python train.py --n_layer=8 --d_model=576 --n_head=9 --n_kv_head=1 --head_dim=64 --d_mlp=2304 --vocab_size=13250 --activation="swiglu" --norm="rmsnorm" --norm_place="pre" --norm_eps=1e-05 --positions="rope" --rope_base=4290.0 --rope_fraction=1.0 --qk_norm=true --attn_scale=0.125 --bias="none" --tie_embeddings=false --parallel_block=false --init="orth" --init_std_qkv=0.0241 --init_std_o=0.0299 --init_std_up=0.0345 --init_std_down=0.0345 --optimizer="muon_hyperball" --lr=0.0133 --lr_mult_qkv=0.4 --beta1=0.95 --lr_head=0.00266 --grad_clip=2.0 --warmup_steps=148 --schedule="wsd" --decay_fraction=1.0 --decay_shape="linear" --final_lr_fraction=0.0 --batch_tokens=131072 --seq_len=1024 --doc_mask=false --train_tokens=1125000000 --steps=8584 --dataset="wikipedia_en"
MLP neurons of a small language model. Each row is named by its layer, matrix (down: output weights) and neuron, and shows model dimensions 128-191. Each number is 200 + 30 x the weight over its row's rms, rounded and kept within 0 to 999. A neuron's up and down rows have the sign that makes its largest values positive.
A block is one neuron, or neurons of one layer that tend to fire together. After each block is what it responds to, as a language model described it from the Wikipedia text at the highest values.

L4.down2222,193,158,141,158,168,205,138,175,203,197,192,214,195,233,139,167,176,204,203,230,176,206,230,202,210,235,236,217,232,196,211,238,227,185,233,163,225,245,197,188,220,156,158,207,189,203,197,186,224,167,225,160,163,160,165,167,159,160,194,245,258,197,181,195
Responds to: Wiki structural markup. Layout tokens that start or divide structured lines: == and === opening section headings after a paragraph, colons after infobox field names (Tracks:, Survivors:), table pipes, list dashes.

L3.down523,144,198,156,261,238,209,183,200,153,194,248,181,243,225,212,201,213,236,233,167,215,211,185,211,232,237,268,226,204,179,199,205,181,249,267,196,185,236,199,208,190,193,166,194,221,227,162,177,266,192,210,206,199,183,190,208,187,166,193,157,185,210,192,178
L3.down1095,164,206,142,236,217,187,203,255,188,188,205,198,262,224,203,232,174,224,204,178,240,217,162,224,184,146,183,252,192,231,226,207,208,157,202,206,202,209,203,202,230,260,243,206,232,196,223,213,230,262,217,186,236,221,215,129,194,170,140,208,288,208,210,208
L3.down1698,193,132,153,245,219,193,178,190,218,184,215,191,228,197,216,198,204,196,263,176,164,183,188,205,210,176,190,210,201,211,192,169,190,196,193,201,184,169,190,222,197,297,238,200,256,212,176,228,180,252,155,222,244,219,224,160,178,192,162,248,213,220,250,126
L3.down1894,160,175,231,238,219,183,246,209,169,139,226,188,237,200,220,180,155,177,141,170,205,227,245,239,183,244,206,191,228,195,213,216,177,185,209,211,177,198,191,263,108,228,233,141,173,204,200,201,141,194,148,273,214,260,156,203,219,196,202,132,196,231,201,151
Responds to: Numeric count digits. Digits or number-word pieces inside quantities that count things (appearances, goals, days, members), e.g. 1'7'2 caps, se'ven' buildings, '9' of his races.

L2.down265,227,179,170,245,223,267,224,203,208,166,178,177,197,178,188,156,240,221,247,172,200,193,203,170,168,188,248,212,202,194,155,200,166,229,193,215,198,250,221,207,263,181,209,180,177,199,213,213,212,180,259,226,213,175,194,206,182,179,167,192,251,144,186,167
L2.down534,204,159,144,239,190,232,185,185,159,182,146,239,212,149,199,202,172,220,203,200,159,138,219,250,172,207,175,214,240,235,224,203,190,160,192,190,191,242,208,249,156,228,172,203,177,188,209,215,193,201,147,193,231,240,206,214,208,213,227,185,194,165,172,202
L2.down600,208,216,250,234,202,208,234,203,179,279,198,228,144,195,222,176,199,216,241,188,205,203,136,222,201,200,185,223,212,210,194,185,162,248,202,192,221,204,179,219,188,128,171,188,210,169,157,188,181,206,192,178,201,184,173,190,202,246,176,239,208,203,166,203
L2.down622,195,188,165,198,232,176,195,191,197,197,240,206,152,175,172,202,236,216,202,170,168,238,212,133,250,221,162,197,221,169,187,237,172,162,205,247,224,171,199,152,185,131,175,194,208,182,214,192,236,227,154,227,154,193,213,151,207,199,208,143,177,212,189,199
L2.down687,197,191,184,216,211,240,204,210,151,199,207,168,215,215,161,262,165,193,238,110,159,170,200,275,259,200,164,204,229,201,174,181,184,256,192,199,175,224,208,158,208,203,231,111,231,247,276,157,173,179,212,253,175,172,217,155,197,210,170,181,199,199,197,260
L2.down1140,194,223,204,175,199,157,190,198,246,171,212,142,152,173,195,199,205,201,250,241,160,243,188,161,248,200,232,225,159,193,184,156,227,291,193,240,282,225,197,240,193,221,170,241,233,171,222,208,252,292,193,204,216,176,152,209,169,208,182,197,223,244,187,191
L2.down1269,206,207,233,211,242,224,207,178,203,199,161,191,217,145,208,198,162,225,179,202,184,208,270,253,203,226,162,190,186,193,184,186,131,227,164,229,176,219,216,211,211,262,243,145,247,241,174,193,155,191,181,217,197,178,185,232,180,172,180,180,172,233,176,201
L2.down1407,226,195,228,176,205,249,192,240,244,181,191,254,177,214,160,167,189,196,139,202,217,179,190,204,201,153,226,194,205,190,203,264,206,226,189,150,258,187,166,263,186,217,281,179,184,209,123,174,189,190,216,224,171,195,209,205,195,219,142,190,233,192,251,176
L2.down1441,199,219,148,230,241,303,202,234,200,181,207,272,260,191,193,215,166,208,235,178,175,179,174,184,166,257,171,201,249,223,154,166,194,204,204,208,193,206,176,248,189,225,154,207,210,183,185,205,250,189,151,187,238,203,217,198,201,194,156,215,224,183,175,220
L2.down1448,177,217,177,204,213,210,207,233,198,247,248,115,212,235,158,198,235,197,163,159,248,220,237,195,166,177,225,208,190,186,143,221,232,189,242,233,167,151,225,212,231,202,163,180,219,192,244,201,172,260,159,211,239,266,210,242,193,245,154,181,204,182,178,172
L2.down1617,229,223,173,155,176,173,174,189,240,179,249,212,177,192,226,160,188,229,200,172,195,186,203,223,244,203,205,191,224,190,204,183,250,184,201,161,257,233,175,235,222,247,248,208,221,252,219,134,195,205,204,191,228,197,179,241,237,210,205,194,176,215,238,231
L2.down1694,221,209,119,201,187,220,261,248,144,243,177,142,196,229,191,181,191,222,175,182,215,244,203,227,131,243,182,167,219,200,198,144,177,215,207,192,187,189,176,221,229,216,200,176,264,192,208,194,210,204,205,211,240,169,246,202,205,223,216,187,178,195,247,186
L2.down1742,208,240,174,204,206,153,206,179,220,186,214,211,208,248,192,181,232,208,175,169,155,199,181,162,129,168,177,112,198,200,215,214,188,202,170,243,230,191,249,193,191,163,224,222,206,206,164,204,153,212,161,180,200,211,224,157,228,188,152,207,214,223,220,175
L2.down1825,186,162,213,207,199,192,251,173,220,181,175,219,266,191,207,171,251,198,191,248,186,226,183,162,205,236,194,205,246,252,235,195,235,201,186,229,253,261,170,192,146,175,192,128,216,209,210,216,179,187,158,164,236,195,186,188,178,260,137,175,161,219,207,235
L2.down2248,188,198,200,220,222,180,203,206,201,219,179,197,214,172,245,226,198,202,182,145,242,250,220,221,214,218,215,156,223,156,194,247,234,190,191,242,210,211,175,165,196,177,226,161,180,199,200,192,176,190,204,218,221,300,193,212,159,198,157,196,271,178,164,235
L2.down2251,251,234,189,203,224,145,213,162,234,233,192,189,235,140,166,124,217,235,221,186,230,158,170,208,177,163,269,176,177,173,210,184,175,240,175,239,164,156,235,200,207,278,203,248,189,169,196,240,232,149,235,219,206,239,194,224,172,194,165,173,218,145,214,178
Responds to: Small numbers and list markers. Spelled-out small numbers (two, three, four) right after a verb like has or led, plus list dashes and colons starting infobox-style field lines.

L2.down128,282,177,225,176,192,170,161,209,193,184,175,178,188,185,204,161,202,154,204,156,216,219,220,206,159,175,222,239,238,260,220,274,244,186,187,180,197,166,199,195,196,175,239,208,198,189,246,218,221,211,178,197,235,269,161,164,191,251,208,172,215,166,198,229
L2.down363,245,145,224,268,184,167,156,231,212,170,199,192,198,218,235,227,174,215,225,170,175,215,158,179,210,135,159,233,186,241,210,171,155,187,203,216,140,194,213,197,224,185,270,204,237,206,194,203,205,196,147,231,209,213,167,168,231,229,277,166,215,202,224,216
L2.down584,183,194,223,184,189,228,233,221,222,197,244,248,214,197,218,186,213,226,239,172,230,239,239,216,181,242,230,156,161,209,198,224,206,195,244,178,189,263,228,254,186,186,252,219,213,218,233,186,167,204,216,233,210,240,149,177,213,246,250,174,232,199,189,206
L2.down631,130,169,157,188,208,209,203,170,197,132,192,221,220,223,244,197,174,188,196,184,189,250,236,247,198,235,178,238,235,208,244,213,226,213,131,186,216,212,209,235,140,215,180,214,208,243,201,160,216,252,224,190,239,175,228,245,167,221,200,215,193,142,205,171
L2.down632,180,192,216,221,195,175,220,210,238,198,145,198,168,188,175,144,223,175,208,232,181,183,211,244,222,195,182,147,216,189,175,227,186,227,213,230,181,188,238,188,149,224,206,164,169,197,220,222,168,187,169,226,194,221,226,245,202,258,193,199,166,187,199,218
L2.down920,191,179,202,173,255,173,209,216,185,141,207,203,230,258,234,244,212,196,219,246,198,230,214,206,246,231,203,232,180,200,206,122,210,239,208,168,257,162,247,208,170,174,195,198,218,187,205,181,212,219,200,224,166,245,166,192,262,183,218,204,222,159,184,142
L2.down1069,217,166,213,226,250,188,209,170,175,189,132,219,195,218,256,245,218,226,163,236,210,212,203,165,213,174,224,269,216,184,201,219,183,203,185,198,212,198,218,200,253,212,195,228,214,174,194,201,162,186,179,142,240,161,163,218,162,179,198,199,181,248,209,210
L2.down1161,167,211,239,237,206,224,198,194,289,148,200,148,199,215,190,202,206,227,179,252,208,130,226,197,219,198,180,185,136,187,234,181,233,189,227,232,205,237,255,231,154,205,193,148,220,174,243,177,224,228,151,205,125,225,138,148,186,236,255,151,235,255,237,238
L2.down1347,200,164,236,147,273,198,191,224,179,228,196,246,203,210,173,238,225,176,190,188,258,230,206,178,197,178,116,184,198,206,204,196,190,197,238,210,217,221,231,197,226,183,153,200,281,166,196,145,178,202,173,209,223,202,209,192,187,216,192,229,201,230,164,261
L2.down1430,167,172,221,188,154,212,182,209,219,146,199,224,181,196,178,132,166,164,181,219,190,243,227,210,205,217,167,221,184,252,218,153,226,198,171,154,143,202,204,143,166,188,237,166,202,174,173,181,171,174,170,205,184,211,164,163,191,217,209,218,192,199,217,152
L2.down1636,192,276,213,166,196,189,160,181,183,238,215,228,245,180,226,163,199,222,180,152,210,186,233,208,169,203,242,229,260,239,158,188,190,188,164,193,244,213,168,191,187,209,191,163,226,187,253,126,240,200,225,262,196,231,205,197,218,208,208,220,170,206,193,199
L2.down1965,171,164,207,209,207,168,205,196,183,230,178,225,225,240,243,224,187,237,228,188,174,204,187,160,150,244,223,184,185,176,228,199,228,174,190,237,208,228,229,191,206,247,206,244,182,143,213,180,177,190,185,118,225,169,149,196,239,155,208,174,156,198,160,213
L2.down2042,200,185,189,205,198,220,258,197,140,173,234,210,203,178,196,209,201,144,186,221,202,184,154,188,187,140,172,200,196,220,202,136,174,170,199,201,156,234,218,248,215,145,197,246,244,165,187,164,187,176,166,172,249,193,211,196,242,207,179,178,167,205,156,206
L2.down2081,205,191,164,234,219,148,230,126,226,202,147,254,191,155,131,227,150,171,235,228,212,258,180,213,189,142,219,203,111,203,319,163,179,203,169,243,205,247,246,177,152,194,213,185,229,186,133,185,212,251,164,233,216,202,167,203,178,159,228,223,221,203,192,178
L2.down2166,224,160,225,198,181,204,207,221,184,183,181,218,198,198,218,264,165,225,229,162,171,196,206,229,249,192,220,176,223,184,203,248,181,219,185,176,164,172,205,182,196,229,201,178,172,213,184,164,127,216,186,171,224,199,172,232,252,231,180,213,203,213,203,207
L2.down2232,185,227,214,202,239,194,182,261,246,129,203,165,171,218,189,189,159,207,213,219,222,206,207,142,196,233,162,263,207,185,203,179,174,213,183,201,156,170,217,199,154,199,200,221,235,162,175,161,260,207,202,255,196,212,181,176,214,185,223,222,221,179,237,162
Responds to: Sports results vocabulary. Words and separators in sports and election results tables and athlete bios, such as place in "third place", race, against, played, hold, plus dashes and table pipes.

L3.down772,154,179,176,174,154,207,132,169,213,156,230,140,169,209,154,218,182,211,233,146,225,175,168,213,233,223,206,194,209,204,215,232,208,240,202,154,141,209,172,256,181,211,171,180,231,245,206,226,167,184,255,195,192,202,201,210,230,283,213,237,218,251,217,237
L3.down1127,220,182,184,210,170,218,254,229,228,198,200,203,196,241,162,232,222,195,146,187,225,223,195,212,267,155,171,167,292,198,187,212,203,228,235,195,215,241,145,171,223,217,245,159,226,202,172,203,165,206,183,206,159,175,196,218,244,241,286,256,237,197,215,199
L3.down1233,173,198,181,224,269,204,228,132,157,166,188,222,186,184,195,222,238,167,191,163,203,231,184,171,182,171,149,180,209,225,154,179,228,208,225,195,198,190,235,220,127,223,204,216,208,200,217,238,200,197,234,204,187,198,187,171,210,161,218,213,205,224,194,185
L3.down1884,201,167,275,165,215,186,139,157,172,287,211,228,178,201,168,198,207,248,159,180,222,185,202,186,246,197,242,223,192,181,197,190,229,171,239,146,197,215,233,243,151,152,244,203,199,179,196,194,178,150,194,190,229,191,188,190,214,220,197,167,212,201,137,247
Responds to: Sports career vocabulary. Fires on sports words in athlete biographies, league tables and match results, such as football, played, League and hockey, and table separators.

L4.down1898,166,194,204,219,179,180,217,260,214,212,187,213,197,171,184,246,194,148,248,256,231,157,224,216,224,179,235,230,246,204,219,197,197,224,173,242,200,252,196,282,240,157,187,211,204,194,241,269,193,205,207,198,262,204,188,228,223,224,217,161,245,248,197,158
Responds to: Sports table scores. Score dashes, digits and pipe separators inside sports results and standings tables (e.g., 6–7, 4–0, | 4 |), plus weaker mid-word fragments of unusual names (Aé-re-os, Ans-ari).